From a checkpoint of a small transformer trained on Wikipedia: MLP 1792 ReLU.
MLP neurons of a small language model. Each row is named by its layer, matrix (down: output weights) and neuron, and shows model dimensions 256-383. Each number is 500 + 40 x the weight over its row's rms, rounded and kept within 0 to 999. Numbers have three digits each.
After each neuron's rows, "fires before" lists the tokens most often just after its 100 highest values on Wikipedia text that the model never trained on.

L7.down102:503495507557544444428522541517503484540491398489477478443476481519480486500464504442508474542595533485510510407519491527504509492480556504518477517576461514503445517510465491460471547484424511508489410429418505562473550481513551474465512486498482538499533467439495507504571435512512464546534540441487571457507507452576448520506466504474521419454473493475514443518578523460463484488505
fires before: " |", ".", "1", "0", "2"

L7.down644:504525512493474476473500452498516549525484475458503516504485424479500453446501460466567470494504552601590541490520473469456414500507499480504527501558397463515493521566463506493602495567419495464488503503539529521530518442509506478511568525506475448488523472531505466455467525528483499485568497484464588540545512446488484492501512477503531492541492470503587497476461585585467458521470
fires before: "2", "1", " ", ","

L6.down1301:475499533474400482533538428501503527486564512586509493486455480511493515532471493521504459423497485425492476495494519500479497495541505552498500500547579588527520477457498473448475478423445556550471539444508530480528515503479507482481450574498567490481497466510531509476489504479504552511473500541467489510509502430524469549525520531509456532542520538445562490475547512484440461522492
fires before: " |", "0", "2", "3", "1", "4"

L7.down139:557480534504443504433464499460444561502545422486545537480558542505439484520470508511541523490556472480471496539455410501531503552559505483536488520513453445525499503562501549516467472444560576477465482448524489458515408511461551515510479482502493526532463429486545485488493527521449619525436509476525449510531518501424473480549500522528441528428455498503477522529510524526457493486533
fires before: ")", " ", "/s"

L7.down1159:509472551501465485503506491473496425451557496563532494496504539596474531490496469534470483366536522487438504513511438540511512518488522513452496484475498516528491528449510422445558545471474564475457516463581470439511486502531490522480463539493518472525467457500483476451474494459454579497496490485580458583572506502450388458584463503533493442413469542453513550440525515445493505517507
fires before: "|", " |\n", "2", "0"

L7.down442:510494533473498508564507456502500570526433491495501480471508501503491425525485512528508370502473501462572509451528543518448468566481509546528547455490524476539482462487513443472449488439502547471507509424521503516558478510545481521554414558440490522441514534436533501540458524500567533607486496480431493532512481515466475529556517464439466536487532634484546459452471485518498475465499
fires before: " ", ","

L6.down966:479495552477410500458476471487527499413591523564510514525476510499486533528476499497569507461501448418441478482444508475481477546506446530480453516457522586522527539427470468420459506431463492484457499488516548436517551491451465544483492588494557473487436407501513480418472474489427570520485480504508519502510505485530502550545501544502414479523469525437565524513511476519524499500536
fires before: " |", "|", "0", "4", "3"

L6.down1662:542479506452424475536495513518454462547508518476518499522492473489441516522514518592473455498477465468493521443495535530498541407543493553506537481517558519503602465443476510480436507410486587524496574445493535532578488493548472526449543544459517519506501516465572524494488466433550537492505520492461495566440563566484471513541476489486465593552541487550499522509520522521428513531459
fires before: " |", "0", "4", "7", "2"

L7.down459:471460537493453509481475572431484519528527466462574519519515467547523530576473547547545455480477514488465522557501466534454417505522511510447530539521488491471478516500488476452528507450570519420536519483536522483490497507527488500515451429547471462504513506470508490470491417477475591626493529463438507565478571509475498524511488524401591519417490501506584511548405493542542484486504
fires before: " ", " on", " in", " November", " the"

L7.down989:477507520517495523502516518527502534539467493463469504507556517489472485439481516540480419441483483501520508534478554485410503406540464532462481445402491484467569473470502512559439492550492473484519551568469454485480518472530473539518530569475435491509556444424458480537499500523556561503523486520491493474485456448459471558504503498517519479519492594495536490543548481489417429481520
fires before: " the", " to", " that", " a", " his", " "

L6.down544:591443536513491542564488477493516487456450513498414575478479506465506514472488487510511497502439519428457518463521429486472507461554451487488413406475431570517502489501520516523448476567485500552502462447526446498482574455420491492506521547526537494443536441479471511473480509463551507476518469424497548510439570530452504426554487478484464466585518461487554527545535558494509511507570
fires before: "1", "2", " |", "7", ":"

L6.down35:523503438481520509575488506448482489478484571482478496482427504513502534526526460548548462557445465432487524516554463550393531493514447506557464461499456433477507475463479537485499485415573467485465526538489483447515504483511546539507508583563466533429493514478454478441537501461545529556544528399499526576428438538547496513523505512482439549501562474544479519491463496559538488517525
fires before: " ", "2"

L7.down1527:556520461493502401464523454531473557529465515510517509482439449475542480465524491491543574497501552467584502377455489415459496483450506569505486501501450522533481529559470482501476520498497519534472504581446426419428501477422460513510549444490464484468545504502503490524568559557540485482528537516501566468521506428535505521571503431506498495469527495441481505493544546477449491558509
fires before: ".", "1", "7", "3", ",", "6"

L6.down965:487531466489531483556494509485486514526482579584542488495490477533518463451498502547448490484468528531495487446488540470506504527434562591491521525581510495468530472523550549569478479481509513482539549528491538528547479622511538449538556511542449512435502465458504480492507478453529510495466568405457533520377469491542503525497496493525525503528520505519488517445537593530467426587575
fires before: " ", " .", " |", "2", "1", "0"

L7.down43:545419541477488432450519461565495452571539427546516453489472537517498463485480565517495483502522498477526473581463442504528451476557534504520514461478524438536464543510479416539451472472525467524501481500438506412473428599518529515450438497457493494530466474497441461480515460493494532456558485470452474482473492606487488500569415447547529517467508474487400589526499502484460543493535
fires before: "\n", "\n\n", " player", " and", ",", ")"

L7.down625:479512553495569552508510508446469502488475485505481489504552470480517482460505484479553507536434542532478471455461466511506479526511521491555490442542514529532431559498578452529525569525453452525566512502525512510448505542584500463484560545543419486583549456480500499520515436489487518500537512498488467476527492454511479478532396425490461520509565517487506535523554502490520516466537
fires before: ":", "–", " |", " third", " second"

L7.down589:459484495496518461506554502470484535514508566487477490433490491540482523495561456531486419517453578545575524459485460488497506561476552517423480526503524541528485462489458502489542487477428487508509463471479543516453483523420513489472443518495535555512476491461539442453508543417498600540531458490462512518500450498498498453514510451440455475469484498494536528484519474521514457551514
fires before: " ", ","